config.yaml
qk_norm: false
parallel_block: true
extras: ["capped logits"]
beta1: 0.95
lr_head: 0.00465
warmup_steps: 331
batch_tokens: [65536, 131072]
dataset: "wikipedia_en"
MLP neurons of a small language model. Each row is named by its layer, matrix (gate and up: input weights) and neuron, and shows model dimensions 384-511. Each number is 500 + 40 x the weight over its row's rms, rounded and kept within 0 to 999. Numbers have three digits each. A neuron's up and down rows have the sign that makes its largest values positive.
A block is one neuron, or neurons of one layer that tend to fire together. After each block is what it responds to, as a language model described it from the Wikipedia text at the highest values.

L10.gate259:486555491511504586531523487488444480503451449465501539417563480448483454516512517489425464537466519514485514567531458459495446472557546546480495495504492503532512590433507493533503474493540510477479492473532550499485461463600492533539573557420500480453472501421550495489458535453522576524526443569473505503442524528439554541423558483537482493437469502529513459440498537462526459407460
L10.up259:461539506475540571536479435521526506430446505486498492522504480491415479478471478487505469473460510493508440448504512446473423444517512558447508476514493520511478460478569487536473453478495536588475516533520552508494532409457480522497565555512492512529508494515507541486475578495527489542425527539487452571488589457451530497505547495553457489507451563548474489510482531512535539524467
L10.gate629:426491490509543467494535485509495546479497514506489477485589527530530472459480475516494499497434496490483494552544581471514426566553511397434493452501531432514552558581454464499458527466510579476505554547520556496376531513479443488490514505539555493485466414504503562570551558540490529488469522516503457498495548514496484467502491440502489552498451445557611509459451505433550430508574
L10.up629:541509523453444497529539509475466469469437496478471424564461519366533525527431526510490479475512472516509437526509466451481466551530465497537491532451500569512488517529488448454532549532484509513533402533488537446550494499568453493437487469460457506503512510505502566510511476530555485530484481491497525550507502491446556457481494470449468487469474437544432414522496424568507459475512
L10.gate1197:470526507462548549514513473519520458442513447475552517508519492449465490491572421591552540503480501477508405483547563520532431565488496514461460496488526480510492548539449462509550463600471435483448486479534505496427502540481487497501513503463428504467437489514526482484504554503540505509527490579472531528514471477503536497485487485395513485461508452522498469505493538507521479527522
L10.up1197:547586547504544468507452519517528517455482478498524484530527491461577587510464555525475522501545528510486451467463538431486485483508523404490470489510574489535502491517502535486452502431597540488490504474532535489526484472456516500499468523481546528537522475567515537536552509489473505489566578518446454536525472554519529435528510480532510436452433536555528424486513465441501529502539
L10.gate1586:468461499523494514572466448537467504559534453512500399520488402514493546469514538451448620481491502462529490472536522516531559475497518526467531510568540448503510520468561471451516518441561456489539505476507489473534458483488499534550487492574489536501463466526549501535476501477526490526473525492467525539456602493566473559518512485527421480453423500506499578480534530489440532476541
L10.up1586:457496531542491526459543479521555532468499447509526448507464547514542495520597508502456466515502543477456539453436499458419548520580470524462449516549496465526526570508506439570494456441529518490483531469465424534555430575500538554493513473496481398453503548531520493480538502570474518458498509469497460512440583493490509455563487472513457512525506574529493468442527459527550511576455
L10.gate1654:482562480518545500427514544498536502468519469473474454587501539486483406545586449589471537565523477429455440498506509385445481505472531519452464509507536487475533496576521485485647508458516461489524459461459525532527494484482586573520448480487508492467496497490489498510501458497490564511527525415514518510422518519578424462521507476481492428487502415522559430442421488557490447502527
L10.up1654:445494506479484548503501522518540492520477463433506477507543476529464453438482485550404454459531535476509535480427520531530504447492502485479489504512495461520506551443487531521463532465473487491481526540478557528477495527453449578486478617473432473425449456436488544479463522528527518569526459515584463489545463462515477538461469441460475476460561460476484487462511459455461461481552
L10.gate1706:517487513524529540544523475435481509550502499464552474506483463455391464508475503472488531519491533494533537494508548434498588459579569464407475481459537523510463480513488519506458487439478496502501542559492536534516475566464559464500464427502520424501480490496469581446511486475515491468438495558437542566537473532507521523449528540495488511476536480545542474433500568440558560387550
L10.up1706:525447512462521503483491497492548442500495456565570515528489516468474532590538511491403497465489488492453537495442479470469513493441507516473436525502450562480556554494546480544504440413482491495519532460553425457490473478482517470491479588499434413448536554512507515420541544492494488570438523439458473465466523519544528540532525569509513452480527495548570487467496524509518562463472
L10.gate1932:456502414443479454500465469500519518465522542488496465462556552447506511421504472511450502547496509518513488450567522586517510420544490523475519527494504534551515508491513462512549486548511542439536481576459505511509505554521522503507586499551506526547565517533520498504506529414549490532387537486514544544569539457445470583489461471548513498491492488505493525387488511410510523465589
L10.up1932:495527587425559480488526546434467511504456550550512554481458489432502559487555476548492500470467488470492471578545510529503485489501459497530479474511543500486456534501511559471549514520433468446550461516508506457503482453487540454535446542481470482406475495542520507534413506508540519531435521528470557518465545460440468596513512476515524526488499549475465540525531509415461475469545
L10.gate1981:523507527423499544471522513504563515508528471483527487525528530444508426504536454455473547478498506498465481512509518453541456483524516545491448507491547466539505502595485547595525484509523508506483495521522549487488494466502511534468496524451485442539472427468508494502578484450527523531459544475453486552488426533461564495531464504494403492389522441510506481472509435480517497536527
L10.up1981:500542462441486477495516535466547540487469535565565475470539508488491525568533501492481563387452483577512472532465503475396533486521565539518545540567520510500524484485553529555526515472497526516517561519447421479524520546532512549524424546533479448453553475472511469461548524507517532508492437497464554470476460564464485511455556519529476495546526442545564517484472555530525544535479
Description: Anticipating plural nouns. Numbers, quantifiers, adjectives and word pieces inside counted noun phrases just before a plural ending or noun: 2'0'0 fighters, two program'component's, many cap'tive's.

L5.gate1148:508502548490449541477479538557504536451565526513493438523525558521457512477592514462392495474468504473431559488500524432545502449476544471663510535489539469472469486459480474573441503503519436525503504555477526575498487415491529528491495530488454509517570447525484542510587573464508521520495575412518452580484485475455455429444498465530545445530454489481477451462546558484499454443550
L5.up1148:520488541513523511514525476520441459544466583541531463501421476494487534452432422492477503488499463568544539563488465467515520497509479504510513459419466523507520539448451431515487448513544425517556489415480559471520436491448535473514459552474519461537511437512469456510517454468484514560500490417451482506456523475484469466551499539505476525421561519521502595509532462517488525448485
L5.gate1240:465495552476441534496525559485499539508498491406509451517494532506456505543559446527453488456461509454463466484467533532577497482578405519472478495524501486576434518462491515543476496482523539556521408488486516479453466423400501502502471511484494391469522470497521496565465532466504506517457482501425484552526524524515544458527484551454493497568564446483524506468553449543485499488502
L5.up1240:558512502516501507464429466515510491471527555525500486512549564613549526411537461517505458534461467453514462534582416487587560492496524511467463471479426452473516503549528444544535488517541519518426558483566511483515515465509552518503473463497497553493536504466479506549487504497509550524520596469459508527566461478465523469483493499362507513459524514443502466480546509490479534401524
L5.gate1343:486417505528487506498519474443500501505574531442499481425494501557526556537480457593496525542514507437492521547497538522527525503620506470533477522527502505523561524444496471523435496525452471545515462485480555517464523487431481522477494455487537432509488512512533454433464556597487533457460472486467445498504535495552480407450510517436513441542501512520513476495483497450455498471494
L5.up1343:515541480486410509602476540449406431551473552500553478466413440408486483525517502512511527485511498515512589544544491513519454465519498518557481520433497533514480528526475416494504502528504504506509520434552512449539486463489528512484483535444482513486477500476493488508478522477582580451535455491427462490557477518504561465438610493469493547475510530495578504522538480545518507523472
L5.gate1731:451499499506540510521572513579506504476534390538489502483496581561477463477481496467414415526621510514487491529519504515548512479462494470459489570536536536548478527485468515507523546539507518549552517575485540438507514550520508545519491473510472488512530547433519509510500537545518508428484469455510390525455455472498500475508594531451472451460401529518410362449566435491529495523391
L5.up1731:550488436462516512530510430487459448458520530547542444455497474512489489523439515568544474512574465490512507509526468464541529470542549521509384507532461468438413581466462420494556435516479474489540389518507517511477501559508513514560534428507491528489548517412481490501490540506514562566509483488451505555553507517505557526506505489526549485512537512482560473483530470514499536502461
Description: Colon in time durations. Colons between digits in track lengths, timestamps, race times and Bible verses (2:52, 12:02, 1:1), plus weaker table pipes and hyphens after numbers.

L2.gate291:463493562502396546523530419521553573479475506454552569529501621410497449544508467570411522464463459553478482516483503503500545482511518444495440554570537484501515545440572489507495485535513515463497462490429500476503525547459499464559429483503463463483465467539536552595502410451431498485455499560502482528426548504480528495527534491529525417454486523512454506552483474464500438599510
L2.up291:516466583512523548503434515414534550499562542507496506498497477558481528507478494454530397528451525530500512514512525491436486525544446518555485500594499492455537501399509488498483533520476541522439530519433476507482580483548431486499445486494434545472504459540531402510461574510554468518609544481492515449468495498538515528508517493545539482489434473562471557514503543546435439518501
L2.gate1548:466536562466505503528488463535536476481578543400500501453534550577461465493565437537526444525545472456479483496516476489636493491466493529548454510482459438521466492464551467475544414527484517531478475447502467550458461465494504465506513491542477573601503470449522496503439449510511491543509515537394480574532483430516420529520544542452551422528537429435433557473453502481471516546573
L2.up1548:528516439517426528477460479572523479492465533473560489462422499581524534471471517490578487480587472526474454513522489542458481528504573451388482554520542480562519517468497527465506639545497573537479527524485549487541531555565472415395539542467467498496440522568544494467444533477530472482499492465425531516475461490522456516543573591509516481502499446502482552502518512499456448482527
Description: Spelled-out number words. Spelled-out numbers and quantity words before a counted noun, such as two, six, nine, several; also number-like word pieces such as ten in tension.

L2.gate1510:414523479496581506497475471508559463466538385501472532522559500584501468515520413484498522474536500464511528436544527433579478435528555460567524519507439495430457503387502458502469461467514409508469494514512547470464574484473499486435429497440493485499480445505519519525540525468508518503518467451473442581493488485455473509523457581526519448480540460513593576486437508553528477511529
L2.up1510:480528542566521483507511578598511554527540430525500435462520542495502484535438460506490561521519533468492461526523548507469526452484489513448548498554474582468487470498471478511528478408449560481504514513465586483523538539499466556440555580513521472510513524465535455524499498434512584476511516463440468516504495499449484406467555545550513501528487535512558529514452548518528576495453
L2.gate2043:472525563556594512477529532488534505460486457478477497573547479498513521478490439452522462521519505469493496480428594427565564448492520517457454491478537503507447502503514513495529540531508554539554521469452462510468585428456469532480527468506551537541500510437536558511459499527485501448525486460441441478527407447489442525474517538527536422492513432480506528529464495468484500490521
L2.up2043:499548522537476507449560584555510513539533515556509529528581522487519517483515481545504460519570452494432461394454549532492594476539424457391519536487491517526466459516537499517486519444504481472500466428479544490518464437462483535521463516538513473540440530477499488540426481456546493447572496455485466456542483482500551537525491474565512524453492481571491565516528474523473461480465
Description: Year decade digit. The third digit of 21st-century years written "20" + digits, e.g. the 2 in 2022 and the 1 in 2013, in dates, tables and citations.

L10.gate43:510485481476435493558480466501489533501496534470435481497483556484477599560488527600461496538520531464542509504513534496486508463586482520520431472527563523554482456501507494513557482521513496524491548531475499503468479511515483530472471520556632478475567526487546507500536457520474488485505468512449487459530562509500562506532501495450567449521582515540418498465526449505549525506507
L10.up43:523480495534565530529507485544502531489497415478481525503458512512537510490513561471439514462508537465550500507490486598542487496515478460515450494558489475464492476548516508526463489439493476485484518476535504502504470471518550421463487519561511370507514510510546494566604497465502486488534500502506501486467557523447496478527609463479510485467550482493490520473474498528448551526512
L10.gate129:470465508484546477514507416503540521596481483585443517552482524522494476494498509423517551525490399503508419547532513510472502462547496472518489479433508468467522538497459573531538462464555524550463541466499517534426510475460477585540460520478479549535508555568464490542521503492532549532496469513454468570608542524507460547515489462543510491485479564545391502433507526538459555455617
L10.up129:511599452533588520485449502531462486490585469514546607483509546555493425425488476499460521510488547554485432572542491414570599545527477548495515495555492493526466516428449553516468567570534531541513454513554516450514488453519469510487500478509520467491450427559496498546498525501457513493534506438554476530518569481543547512580460494522507511512501499553443555543530492493428523472544
L10.gate270:548496477565528521524548480520553468484484539468481450465467437566505456515437540543500537395522522459550469537507536506517452394576475456456563508491503513482515493476483493503496512516543488505543471456481532473507492482449457460479528545498543440486521469452527479484518539484515508531532513526518442568504503456493535534537519520513491526468488515507518470479498469427550537447462
L10.up270:514412541584493565566536510515470460393512471474503515529503504506494490522540510436475446498460443478569463545419496464553495510593535492504528486454505492428414510540519444485519527443469488482486476480570542552480518427494562482555489518465470489518500453485470537541516499537518468531500508506478512537453530492547470534507542526568485505539463548513522502451442530525426527470465
L10.gate337:486438483505566550485499480554440574515589508577487510514468481496520469474472497477456494511523499459464512488506429476482524454497510443537491540485453553579489554478514487522606471498519577493580558447569483563478537517521536515538507478421477503410480456546565556551475529525574469515536439506502478606476458534465444559481579516479579567523470438516485474522481526490448502469522
L10.up337:587521473478579491449582426472481452459513611549534504588469545559493458532496562419459489558528540563533508527540445506498454413493488452489537472516486516543511507454456467547514519520473448463502488445452498536528515489508490507567481531508456551445439453510582459499437519494503459532517553433475473552515460465575458487465536502459515544531433541515484516494504424474500511527526
L10.gate672:561492408565509440483512483584531498506517547454446540494439439433518507496513543408449508474512527495470474537533466456431537465537466479596511472492523518602488565459517460467438555523570499467471473467479519487509476427547503427431540494531473488485476467490564472473473497491492470488500451473475433479495434534510575533451498452423591491539457496467550499509486471467495444454569
L10.up672:529445489429481459473513569476484444426448511439490522581508526544562467485542475525477525527549465482498474444550516461578501545547449487510531522527514523442476489521489428453514497470572477467557533603485525514480535491573521465507468479413473570498591404536518526528467470495437522482491439429513510516455458479474510453536534497533486489400481485512573520565532468497542527503535
L10.gate942:511469561454462521469487483451448512523490532490548465514504525539530465437495508499432549594522493501494498507502529502498544460521560469482457519500442444541539497563489480522456507539555526551457467455514478432531464524495521469474430589477486563468413572512505484506595601463511542558482455461466457553503494397454388490497524443508489527548564464532464488460502446490582521526441
L10.up942:418551557470542514527564425534470446475473489541516379531449546462580524516539570488527506488519475532499571536503436536509506453493449443487444463486523533489504604507486448573542501529518524498530527455601495583500468438497470519483499490476501511471448465485517505549485517538536553522551535424432540454463506436525449494486515486506570422508486576503522438546466479478465496504483
L10.gate1308:532545466541551534515497463494544441497480494526502507473484474500511492452511440529477442481429529463423461490565513420513517523523499473489603510530476591510502498444418497455518483420509555562546453540503503475469465489516526511541496461542514513531488454494496454508498477450470482477522552467488498532512479521452520493496551451466474437530482468526543562507550642512541492476498
L10.up1308:521553501504511509499466442438508517497477475514462484478570445552491493492532490526462558440489520462477509546467523485581523446490557522505442482559448501489512460472465484487517539476538521445433518517508501512517455504468477488493559576549423518463462512438490531506504501522464531529544531493479471505500556450463489552492577493504473460524453450496529459476549496577539533437517
L10.gate1471:419470538489480561456490465506535557469468543507494464514506578461475567536507442510487512506461451506515514556576503493516501491543512429581492530480591557552397523415536444605495473501416519529548526415421497499496511499525500494525441496424410554551490518481488499537497561502403491496456424523528453557569574471552453577453489524458545504505527474539487517516478466407539553485528
L10.up1471:534478508481489525559509436459532447590519502521460504473515516440522483531462500491469532514518530503536462549542463549514465475554510539527613514451483412527519483457493472498506495451527529528495536449499539508498565520554532534441475524530486467455521466575507470466492445479480441436489480539518383527464523528557449551483497529490574499508430502552517536467592479449526498509502
Description: Digits in designations. Digits or letters partway through model numbers and weapon or gun designations, often military, e.g. Curtiss 18T, AK-630, 32-pounder, B83; also some mid-word name fragments.

L10.gate834:497537438553526511548539507521494550514488587515444536404499513497524516521431538525470543524547446545382543556433458464533535512455527480515471544541524505523549506528475433560481513545525476518502446538497515549436480489437575434467533473467510539517559567522480494506544532509465535451528491473605552498436578492459463519504513497477540474553525469582560474425544515500509526423482
L10.up834:526513501568554534394465472465482489509518541544456468593549471582518436476545420465473494501477449459558452488595518520469476503481519454510540512499470480516530526478555519436466511490557483510503499502553505436509491562534494495600429510447512475500559481529487444466409507498493559527439561497509491525541531585433423414537457591527527481529385476619508442590484475452419512499444
L10.gate928:444521500519542442440507489517565524499465532455476513518483458522437526533510573511519511474450504537486604521490556474526466413529547453603448465439503550498542462485560489465544460469532555484458406524510496512494438557482474527506561535486478473441508477579504538482520485474581487555535436488475452430532501544503515437485503543546500460548534546561530497514504503468524470467533
L10.up928:397411487578480498501483524446520470432527534534443524562433492523459467428518542487449493463443450506457526438458461470500602434503479554542532515440495499525477520510537484569523494430554502528513528479484489462432472510452472495509468495476457436556485408506450523473562424419516555461510507480547529570549538478481529457427457517486490454550558462528610524515443489484499563506540
L10.gate985:489435550484509541497530538441536442496461513495486498567548522502456477461530520503494496392570434436495478531504498481516512496495484460520518488393452458524475425558555477541441546584518552509491531540458446511492469513488533487540455524445478521446523470513502592488423435588502446517468465461526457396462467411505471485406546494528497443468509484532482538502487490469534543480502
L10.up985:465514492534459454581446480548481471534526502545539510526515492444466533497428557507496519464452459493492452512429480579541487512454446520463536562409530462511528462489415576516587529541456494535486498516432489483526552477551489461517514486520553502538501458479457569517533539490483519523508423468518510485555441500521514481524477510459516531513537493569422512510523566491522431474631
L10.gate1249:542545557547551438509446539491542444517508527430456489487473478459464475550514474521504448514585447558488496562467523459459463453479467433537559473427443458548520518429506445525519529478528561597455473539487501461541503513416511561547512517460490454516535501518489564536528467481460505421554496505504450495490471503489491453433480539588492538445508505475489503488472445481547498492499
L10.up1249:527512499506560574491449506473467443478452424466477514535506500427436463530580542465455480506460503486477539532515521468501497485518421488561542527429452450519472497404522496474489510464509477497500437487499499537503556454514471440552485490434446491474455477522464454543513453466518485512515484595507492467531510482502523433456456474529522535548517461489500479520475490525463448413498
L10.gate1336:396479489525458542410413516602510531494567496513487456519439451551444434504480576484507558489505534495502493484459457542520468474478462500520497447483560468559562424517523512520516534515546485483451495538460448436452539520443536514533514477436511432513529449536482549469502425474458438472500491485527485430518474453497507490551454500509492455554508443432504438469472512453541516526532
L10.up1336:456526559468446468543426424452489437480504572539478513491518508513495512507496431458516499546449466613483533531524584502530486519418423487504478496530500555447500530410546496484461538458472520500485469505409481446479440417502534511481513484443551560526484562569420464445515501481467494503418570588504514451439546460548492558495491457504475469471529462394506486494523470557529522516482
L10.gate1384:470484468445394527523454458456497492524527465479501534511460492419422484556466527475473476500492476510527522489486548558542504510491504519492496511421515501482468483472585425513480535494553442503493420513591543454481572546504522505574530470459516488557482479521520523504475509489505515559549457388490461455532525467525436438474466480571519576504446618474561465467505433522511446511507
L10.up1384:574476495503461480405558516492458506495424559487522486512490468550482536507443532439483506476486463478525422497539477508516500478514552484572563562548505531520488553444561508547423500474465484457496424466454512495483496563541489503531509540505523538507489512524469510522444445521542459512483480492466523464478556530503499457451464508496568430502539491513489552523540533542513538509497
L10.gate1651:463470477530429519533431458504472522483524475532520487495519463501494416487570441488527510511511455403468532492454462495449508462464522504511497490474488498542489457517449469508514508564503522495517530459545496488459507471461529510553516445490543498415466539456502482475484527537483553512493484416496463597494522487538541483457442488484494536456479437490512414531444459523618453439500
L10.up1651:531553438547467482428554487517543491492511508481497525520485544498486433515517451494565433553497407494499560536493445487454472508503488528537569519464515542458552527552533523558437531509569465432493501470548424482528528507526444435474494530530565526407502555468514514509517482472511504458480511451505497502496448492507491495481496528539570590492569485513517472549446471515508506526504
L10.gate1728:513483571531508475518436518529589497549484433469519537592524500505400512481537481580527560530509562480495469450473478422530455521569459467539487458398489522537503450535477489475483479536454467517483458481430495490481485515545465498465519462529457481491495551427483529546441511531514532436520466523433517502550508504494410476527474527558514567458430499499462471417458561511471490512493
L10.up1728:494498517453452496508628571438555599487495550451483397466501546478559513538475537596502519538516474572432511508440447516515462456499444501495476432502441540538451558452579500462551468473408529504535455520581522476459538569538565521433533542424523506523508500592509454538488470497532480451458523532521476448589452462551388453536599415529493512434584449489446522511538484567506523448495
Description: Mid-number digits and separators. Digits and separators partway through numbers and notation, such as year digits (20|2|4), time colons (01:51:40), degree marks in coordinates, and LaTeX subscripts (_{), mostly in tables and formulas.

L2.gate814:485510527517547477583486455463515489508504485454491532552538425490461566480471456491490462517526497508461537521473588429523504517512468474522555464486485479472482519504479454504568516486517507502560449518540491430450497431408443528575479417463519521494449472474575535571559523544491484541569460494489483551579487483553496496492494469449464451382560433498553515551510497547464540513506
L2.up814:497488494506539541518462494478488515500544548544518492500480447566459493398508576485491460501565538558546492475510563559512484462513505430555447452461539531519433525531552463492462482401462544556548485487515483472508480535464468499496470530517502438479582547512549538521560506471437517553521452530461415499517495501479466430532577526480482433514493536545512493589493500447483539442537
L2.gate1855:473484478529592475470520503492440468465507507504442578498440474542506487513493504508478534516547491461507533525502508572472546573546493515516506571501536501548510474563511435587488599441555468474457520495466520491538503481482586488471497538511436474491493470518544464460489486496479503529567510478565469489511520487502485533477473549511571438478478547562579495506528529491511576518554
L2.up1855:548595499536528449476540514458467444508535539542469524503483536502440554511553478471461526549471527480442542553459521524542528515531508496515458579462507544492493529516500476475597527508518442527533502524449457480499534499476488552542477561434546530527430493510490463527508504503533518563508481493538439538500438602534499452437426535476485482527412498493468501491414505450496472374437
Description: Apostrophe after words. Apostrophe tokens attached to a preceding word, mostly possessive 's (fleet's, Amtrak's, Sheriffs') plus contractions and elisions (didn't, Ol', Pow'r).

L5.gate334:507507491521579504581509478482543530449504460422547477495469505507426401525520498545527447453508581479530468523460507463474418548578489537562459496425443441554552516561530465513503462479456457528480485470482531443556491550464416522482586566521541581512522448499510488557486538482496476523477619535486438513443480543473498504483494508470502449477515459509450482465410568518593498523502
L5.up334:493462485459469481524414475435572497482514503482498472425628530518524509409483513525508610545469486535487534492435519526475499551518509602539460483484430446476572482527469448557494472451491538564484464540436552478564434497543476515459456511526432524408488467443550546486531554456571526515541537514534519488496516443472503469451505528457486458515482483504506440499488545505554464543548
L5.gate671:520551523510540520468461576500451515467542421463473405461540482421412496492557448540507518485503515530477493578453555528521517480508452562493480521488535465490556534559549465588505467489537524508564416525537587490449437494525549490471567466535472556511529452508474489507486480479505456567416532459524558471484510455506498502506536475531582466497523529525505502549464475556472518500547
L5.up671:577559531525550487424553458490494452511584491462441562485473460508413522537500499549452507544527505535548515462545484485450497497513483503517503388517530564474420465530503474517504493426492520459489547571489472468527530496492490452493556502627434531582439490485530529477496525497460506446498469508470492498462501481471482511450421474495470532484481532464461496534556517428560487427520
L5.gate1083:513483527500440554506459498449515564460505462460509486512551514433520538446479470477464487469501503454490523566487537496478469452510448539486442516492563459529528560526552510517416485484508501504534566501497502491539442541450520534546492497480492454510395433476554479488434556533461511485512559573430526456522463521491404478420465516550468478458506481472491492486550418389446472473498
L5.up1083:489560524492489509566531515446546531463406498476496519558503522565496484510472479449550421513502491473478491520507565464506517595547477504495486510580482540612535515485504424503450504582528532550506516434509471488571488464446497534487537468455526576600431479517416520470459480563563469496537465571554502488514461488455447437439473478495508524544575445494427475532489484566522477451501
L5.gate1691:401536533512581552494484449535446518502479497489505455499530488465475535495486482535457495473518484483487523585561469467517474475591539517552511518517500450500498504516500437526505493485598480485471454519509517591504430508416553530557565568510492479480479530493553497522599590514502514561433477548499557553476515566493509514477532481521540416450495474524545518477494531421482505515540
L5.up1691:510469445439507536531516498485566504503523484433518488493576500446494545446514535493522537563480478445452477583464460449503445530553565507449512455538467486516514552525490514507475496526542513428547521547537555522506529482495534404458497523487463530498546495476431476491536463488469440527518485493474521577432510467477511545452510562490488480525501510491458514525457457534437407530509
Description: Plural quantifier determiners. Quantity words opening a plural noun phrase, often sentence-initially or as the last piece of a split word, e.g. Several, Numerous, Some, various, many, certain; also other word-final pieces such as Clar-ity, Deput-y, Stand-ard.